config = dict(
    num_hidden_layers=16,
    hidden_size=160,
    num_attention_heads=2,
    num_key_value_heads=2,
    head_dim=64,
    intermediate_size=320,
    vocab_size=2205,
    hidden_act='swiglu',
    norm='rmsnorm',
    norm_place='pre',
    norm_eps=1e-06,
    positions='rope',
    rope_theta=10000.0,
    rope_fraction=1.0,
    qk_norm=False,
    attn_scale=0.125,
    bias='none',
    tie_word_embeddings=False,
    parallel_block=False,
    init='normal',
    init_std_qkv=0.0548,
    init_std_o=0.068,
    init_std_up=0.0784,
    init_std_down=0.0784,
    optimizer='muon_variant',
    learning_rate=0.00418,
    beta1=0.95,
    weight_decay=0.0,
    lr_head=0.00468,
    max_grad_norm=2.0,
    warmup_steps=200,
    schedule='wsd',
    decay_fraction=1.0,
    decay_shape='linear',
    final_lr_fraction=0.0,
    batch_tokens=8192,
    max_seq_len=2048,
    doc_mask=False,
    train_tokens=100500000,
    max_steps=12269,
    dataset='wikipedia_en',
)
MLP neurons of a small language model. Each row is named by its layer, matrix (gate and up: input weights) and neuron, and shows model dimensions 0-159. Each number is 128 + 32 x the weight over its row's rms, rounded and kept within 0 to 255. Numbers have three digits each. A neuron's up and down rows have the sign that makes its largest values positive.
After each neuron's rows, "fires on" lists the tokens most often at its 100 highest values on Wikipedia text that the model never trained on. A number after a token or word is its count.

L7.gate246:108132109143078149117089152167091101132101107126162113087098128075094124092124132122095082119115101157172112102053100164110101111151092137142182173232146106078110126139146117139156137128112144125096124146151095127119127113137013109097159090078148104124190119118154140123138128192130102124095105164106141168094170133146124113104136088090107098140097141121192110114131107135151138228164118168086150166105125200174099111096134193128134099097113132131129156120104096083088123120030130
L7.up246:087128085151143141183097110139141111136071092184068123140161077132081092131126064123104131163154134148118103081130127134142155122174108119147132200108145132117159150138110194160153113139158053114093127132050107067062168118175089124147161165129108150111170108087065063118148130080108177101110100111134143115118067132154131153093222132137112125107135141114178081103138142133113112142127129119177160139150101174168099120075159127114124124155047080148141119131153140162082173084107105
fires on: " Fl" 26, " X" 17, " Ph" 14, ".." 13, " Q" 4

L11.gate47:154149128134059088128115146177078032072089157120109087090159101080120130136084142067153152160179117147113103135119158125127165113060100154132135122057154111154104147114177168138136079157141170149123140132109106129044147096169085068126191103164060128074151158120138128133128171128118143111174101117089129168143184128091156116112143101107120168084137144168150107140114148134134088137117133099189130171127132170160167145105137135125119115186050127168134078091125109086127077155096131
L11.up47:110158099120144098123167143145119084079139094105100135068104092110163068085080154087109155119127084144140095188140162134083160047134093137087141124102117150102145117139121139148197164129148155118171069100121183105112104139136082168151111119110108104101195065095132157141193141099096178152133175217103174134137172101102105161171145072166142135175100152100137068102074193092134129146127114120133160104091137135110129141145095159179182155155144142100124136063109141119096128098145145
fires on: "p" 64, "h" 24, "at" 10

L5.gate240:150170132102150082132102180099148152148110087154104133056106096138130055107166106106107158146134109178163121096087090115058133128169140128079155169133120106087120168134121176140170142122055106097097151134081127151176155152139113099135103134149153172151153140112182153108124164114104088140129116134116115119154070094145105147108094181131181138084045128142170036109109143100131102122080116114133187125081085116154196076129137114104108166085153069108148116134109139086060147071108148
L5.up240:128161125135153072090143169117139164094073091127074138032120080158125112141130106105099115108122113154137141107100120104044079134131114123110143202120107147105159128089138166081157094083100113100084185118074132140130139126130090068112112114166155144117182117151135132106176144149076131096158141168067114158157134073143119138154112177135115115083078153080176077104136097167112087124119113097170194083135097140119174105133120114121128109093142040126137106119106107054109148056093126
fires on: " al" 20, "ele" 18, " Ph" 12, " X" 10, ".." 9, "\n" 8

L12.gate15:127173187207094164162141111153151083152169140098113132127125147114148100135081140050125136149171068090137120142117075139172114156117099114114136142113100135116062213149128197101099103111153151116106109144105087085150105112135104190096156122129100141123106125112129118153158182128172117179124116123071140137123136086107166143110173096102123073099160134179129142201053148153158095110141133121110156104126124218171132165089108135149085170164052133150124153117140114192104127086175134
L12.up15:142134190157131092118086117073135104059142157107170085097105069137172114128108096143108140175123101114078127116149112078152104109124161152082131130104173154129091137098160148099177129125092145085081140116167124095122131183141221164141176123140176189038144116143099099123146157111143118099141145140099152145185136115090127164132162074108150139140116116111061115192116096117118118157180108119188146109080094121079079178071162070117129124139120118109076142174143158106085110083154097
fires on: "p" 39, " exp" 19, "cl" 8, "ff" 6, "gr" 6, " resp" 5

L2.gate23:073088171214070183151183145106160187166109154154139124127079122151100094073165140152166152099181091130144129171098186127131118161168085134071132088137173092121198156117185112109071179135179171118114089162096089154101051138138136146183117108097061136121117093163124125131075129162150139106108103108171133109140143140119085167140064129074137152130134118119133134128082124114120139112143115097127111090092133171157119142163147114179155086153136116135117101170131169085137094074157112
L2.up23:116074154161081147137121074120134164175152143139115115104127104147126145091123172146175168037175130143172132137102172139136123136099096159044171113183139162055219151137147166133082151097172168083111077107177169166139114094129108122155144140119122168139106081140106097161166137180145124106105127077137130136080124130108059202103144108120145116157142150120134100135119149076119120157189156150129141094133109139131136160114129153178046105143049113084171103141133161105141117093138129
fires on: " Al" 57, " Dr" 19, " dr" 19, " kill" 5

L13.gate200:103115135102167085089078146120147051078187137098137177155078150128125156138130121186116119130106137137123102109176122113137112169152120146146142132128114160152111077107118167159131090133159073154116111149155108178116118098143133149149145109156172068123111179153042158121127129148126172158115151162123126164195114152190077101084156126159125125159122125138141119121129109168147105174134145169055136132059075085140094081096113186151138182197043136123165096120130099104079138047108106
L13.up200:110138130140102103133138192046195131182115196143132108090110119148116086154163132110157137130072160116134084140139148114125175154081196097149118118125094095135152167105146133146135120164107117130135104134125137080111080045115045106113117096144181035096100108095138123167133148112103103081112205145120141160145080127155148148150170140103128130169155190148147101139101126055145159088141167128091117188142146068175182154093158118117102111159192170125138105110148125108101109130151139
fires on: " who" 27, " he" 19, " C" 15, "-c" 7, "C" 6

L5.gate310:124132077150079132149125163202120178158086117130124119057133090135101102116117060207153111097172085157111116119097092091122124127160135168099113140110155117092163175081101128117139170091158116175156089184105170167131117054162117076191140075148095138106137087147152108128136188131192137120176121131097100143113094159133179104180087119138145081102121123196150150155135125138131146172171160151081134073115099144148149127105104209139150078112099092176137144116134137124142122076093147
L5.up310:138149085138089146119141125165131176148066082143099096095158143114107146108142084218141106140173075113136140098148077078132082114111195198126138117131112093101194163076086154136145145118116104139109091187120149140118137098155131067195157122142113124083118063104165122165153171148176154099175108125111125150124116171158147127169091108101102093128113110156145105100114100096114175174125140135119132055114125182170146099136075150154139083143111078159122142130181137153121101072044165
fires on: " Dr" 19, " dr" 19, ".." 14, " kn" 13, " Kn" 12, "St" 12

L13.gate21:146127145108150130133077135083170147139145189119108084111168112174145151197131126215093148139098128123130109172178114171145163212171188089171096132082090103094117188149121185168095143179125171105120073155103156152175126102127120151119122129106114106110104143128124150134116141190123142095132121154165173171090152161090166138121151202104147124075097121137167105039148217091160149156123147065150110131133123130164134143080108177125110128140137102166104114105136105162143162146150142
L13.up21:076096136128171112097104088155117080132095123086097091140083137201125144127104163127093147105152075156111108136142130164129108138113146079124134126075187081105127106166148138100075096145127153157065097142135136102121147137149104139103099164148166129067104092190125148147146117107103068150153105156144176121137117080172216109126097117209112155090069127136099157144162147128204125107137136110091070127156116166086091158082126147129067131181078100080118123117137055120059127153094136
fires on: " T" 49, " C" 34, " M" 5

L11.gate272:096111183147063071159127195151165132157144065133104136142104107130125121116166088146207054194128143155110096063148078106152121142148102136108110125115153116105101152129093107159050187172112100153139088091121113103151093039082115145135131123156117158148097165134139156173173090075140154098130143114100129177074097147119139153114104104121107145173135090128188067125107108132127113109113128164101128063148112091106140113047118117155110121129139142135143088117187095181115113154121189
L11.up272:158087124084115112099144111181097163067124165151167133098123137106172101127150144122110089146136098116111138079135115063178119125090108047114109143127121148146109120100172143077139099157088095177118108119130149109088152171159089191040116098143115166084171143072186140089136092114119132077087189162132137127116085107111054164089152137167140095138145093142135075086140116135192171118161129098119185156154066126109164127123092177111163140141131151112096107161103110170094138200148165
fires on: "d" 15, "am" 12, "ward" 11, "c" 10, "ind" 10, " to" 7

L5.gate210:082108148151106131160101196157115100119134177126070102100119133141171096163109070114139136091080099128098173156114124133111149163098090161138142113119099082074154153117108149131180095117135093175086095184090123117141099151185046100103139105177116127150169117152124114164175096135195148186101147152137071097084110096147134145131110115161135150130137158105163082154118118158122141142189124201150172088149156113148110168089078148084138090101096205186057128144116114110112114144066104
L5.up210:168095117130136071151119126174104187111139080122119172156176136098104154106114095131130149186158078125048154116119084085106138156138099121138145129105139076047140134083116134140178148084111143158153079114137109163137125173154089071121130130217076116135087160143114130124148129126098109170138102164139143077145057090069104140191179156151079105101133139156152165123107081109130106124167127143095128073096110170116096127077215122117160118106151139117133092166166144125167108103086066
fires on: " I" 23, "I" 20, " Kn" 13, " kn" 13, "n" 13, " we" 11

L7.gate204:056131111125171137169143106128129144157132147169183174151213098140131173089162156105119162117095073104126160189097146101190110118156136116135152165115156112142213130147068099061128126155160181098141100157131129105104132217099158131071112114157163087136145146127145175120122129170124144158141128136166127117102105130118153152132139142132090110157056064135117150113133126100134137108175100114088162090193190134131157089148107111146138173108136139147158111029118107110098084091114070
L7.up204:051109123140052116114168207124159178098098124093154147188123145074137138118149158110139128091143114126137109110088134098144097137096156124130119130082144105089192145149098101118215150098110129115101165149062092051144146143132142117165057096088076104134127142162137132135082125139089126113153081129110145146162146107131097142164151189185076148161170163074135159163089103121177151106170131163110146133151152137165184084114161142138090168091168159153122118079108170106085105130110069
fires on: "%" 21, "ive" 20, "ative" 12, "ing" 10, "iving" 5, "oints" 5

L13.gate180:136107116102155122108101144101132107181146183108126068122121152141124080082142088111118116091061099132168158153182105153097163147119144115099113154102161129088094146138178151207121047113116106162124149143115033136137158144161106093141084149150045160131145092110147138220089143146113103160166105122123085149204147121178124134157092139119143112101156123122168062134107115141115127108106122144140144141162131139182122107075111155101106097181080175192072133096152151145172114126062134
L13.up180:106152152158148136105163095136170073123071083057109135144120186102052147117159143139115090158150100096102091149078141131080107144155097147126134138100126116221132149157122142105064190187124131152131128075129165125128103121128130149130116129090179107094097132154072150150140144147125139079137167109130137125141067095213179072140133079115137137151120108118108138102120118117187095182066074120163135115137120085083128164113126097106107144115144137119178082163166127105136043168081073
fires on: " M" 33, " m" 22, " C" 19, " H" 7, " P" 4, " p" 4

L8.gate174:171099117209082093136133173177134180142134131128168082087177099149106107155069150153092135130129110191108123091111117123122140154105151090128116135100131183089105117187101149118142145117153119136165082195162132132087166115062125079085102175151132088170152150149158082068102153118159172078178136129103080167099164162161101150098056189095114066137170118143087160131119151112105132155120118103130081124183111124136165060162112168147134147138111125144161147157095181172167108112102140
L8.up174:077036106178109075139140106147134206110119130170158105122136153105082141127156086163193137175151170127119087111219169094129108131096106150069125145119069068110154157107119187174185112107120122133139130141132084143101096122118104154086126131128081083145119116104124105118106094124112145162070095153142141156153135195130087158111088176126099051117140165144108199177140118138123173142188130106110106070146159157128142165143106165100079116174125176111099118120117131148144103178132139
fires on: "r" 47, " Dr" 19, " dr" 18, "ered" 7, "or" 4, "t" 4

L8.gate67:100120113130059125151075162108168124139131159091207139134123115146093119139098100090131132098136091114116135136184091153130151187121171156094111142119115146114227146115107154195133089160142119160166140096115111133162069111139132133116138143104150109101095121099223078098198077101168141134090138119089160195128093164121111135108131100091115143101168127124089173120123161067190097122108176186030111125115106153152091099145132175118124106124159137096069155102142166133151173120114098
L8.up67:097120113145112119130093130095173146122120165113205170118142148167146108153102085121130172126155158106122114147173064158088144157176135139122161093099122130146142131123141173202161130117079133178146106177137127080186133127129168138097098117134195107129152116124124168078127049087160152208082149185087164120096134133116012153098161131108128132146137104123127191137134097104130117127059158124082140104194110152101098112094120102058163127129163138112110173131155121087113193123133158
fires on: "iv" 24, "ab" 16, "m" 13, "av" 11, "iter" 7, "ian" 4

L9.gate36:097098130061107099084073106139100136126103101141050106154102133077124092107131127078171138136145180083139142166099117104122151181130112139194063144089177186135114112111101171080189124116119145141132132207096092141143103138113091166164079127146132143142147131076151146120128140150124151104095164137159150175101113097109035094117158119103172146121116181088098125078158158104118122100133118134062127099195149120147085120154093166189105134092099119113160196081107142134165114128075102
L9.up36:169111067121136148149151134076141079119126146109140114086122151117123174102136113071145149097107138077131166174074134161153111123163112076182147189131150205105173131180166148128109148138133123104087148147096140091100166166150062153159094150110134103092141104143103147148155160175091112093165160079124126131144171140093145154128050140077140151162166093101083098112122114166119087151159215113142075134100160116140130175106148141169085166086092087137109155107139130183171074179071097
fires on: "ed" 45, "est" 13, "ful" 6, "ks" 5, "ren" 4

L8.gate48:164138128127162120085140076118141096120134108170129112158153119172211113083116145120114173111133170098213125149153157110074085159078107111085082110106115145110131127108114127071189159140102130113174140115043166044133135171095104125101124135175111138152105095134140145138155099136077133107114172165135057152083162095139120112161141165116140081124079087113110108134098116153130169164148088136153178247182133141137132103139129164097171155100087174162172115115093108146132138136155142
L8.up48:110143199126167116167097162132152071085097090126069095104139106133171131094155112143129108078124103174152110134146151171199089100074144112168087154134141115111190108136161076191073167081085161118124112139118112128120197110136133127162109161080124128103135175148132080180178156117107139088147081131133136125149152107059187141136132146116133107072155113121053097173121130177081142150156094096158189149138129136183176128141134112104141126135180099152142180116130080064112166157143100
fires on: "our" 20, "one" 12, "ac" 11, " show" 10, "ith" 9, "al" 7

L13.gate220:153125088072131118182191095125185145147121109115151120117153158067110090134098133131079136089126104118129075108086106150150124145140117165103134145172079092190154189137111167137136185121136077114175098098165148156152113168135169099166138138109167105154090097109077086076132180065178097100083143109169149122162079067114102155139149144127129130116162192185107173198106185068158103064118120167137109082114124128179130174103149131110122123129135118087121116114145136098145195089128113
L13.up220:114114153204104156116136089089149082139130100194148145186078164122133101128120099078118168121128142133142096115174098112086111167116106111145123117124107099131152068111088084129084098120154096147073104074120138209166119140170099108126148168110121114145093128079118154053118085151171148129098083162093147118108114153140161121100113135145121062047073101071146141167191154117114127104101118151122174154178131112085165135146134042114202148118088136083139180119125098141148155082100141
fires on: "ic" 28, "ian" 17, "al" 13, "av" 8, "'s" 8

L13.gate133:153166028097131132169121101100166156086103110106135142075152168132179185163125135151095132120089117080118109159121127130121166145138116101146149085096124105112218152148175139106116056107156111083139141146097104096096091188061119121129122137094072208156068054098130165158113162105110130169101080159095130146123174162108137171129149143136082126148089054106127157100146160096150131156188175117106139090154100106165095119103122125162115076187127128159140140117115126121154116074136112
L13.up133:103132137151175105174056124071150179169111121138120143110146081140163068157169104110123138121132116142165088134073154121099076121100137105146136108123123117193168124118134071111137135097168109162171115041111168108094093127104126093138160206067095156096155111163129109099157125068159160102159090096146147119113134178144118090161117155066173125195118102117135141084101141133166129146106139123105112079137123138192141155080215079112148126149134178167138051082138151155125166132158136
fires on: " (" 33, "18" 15, " \"" 8, "—" 7, "17" 5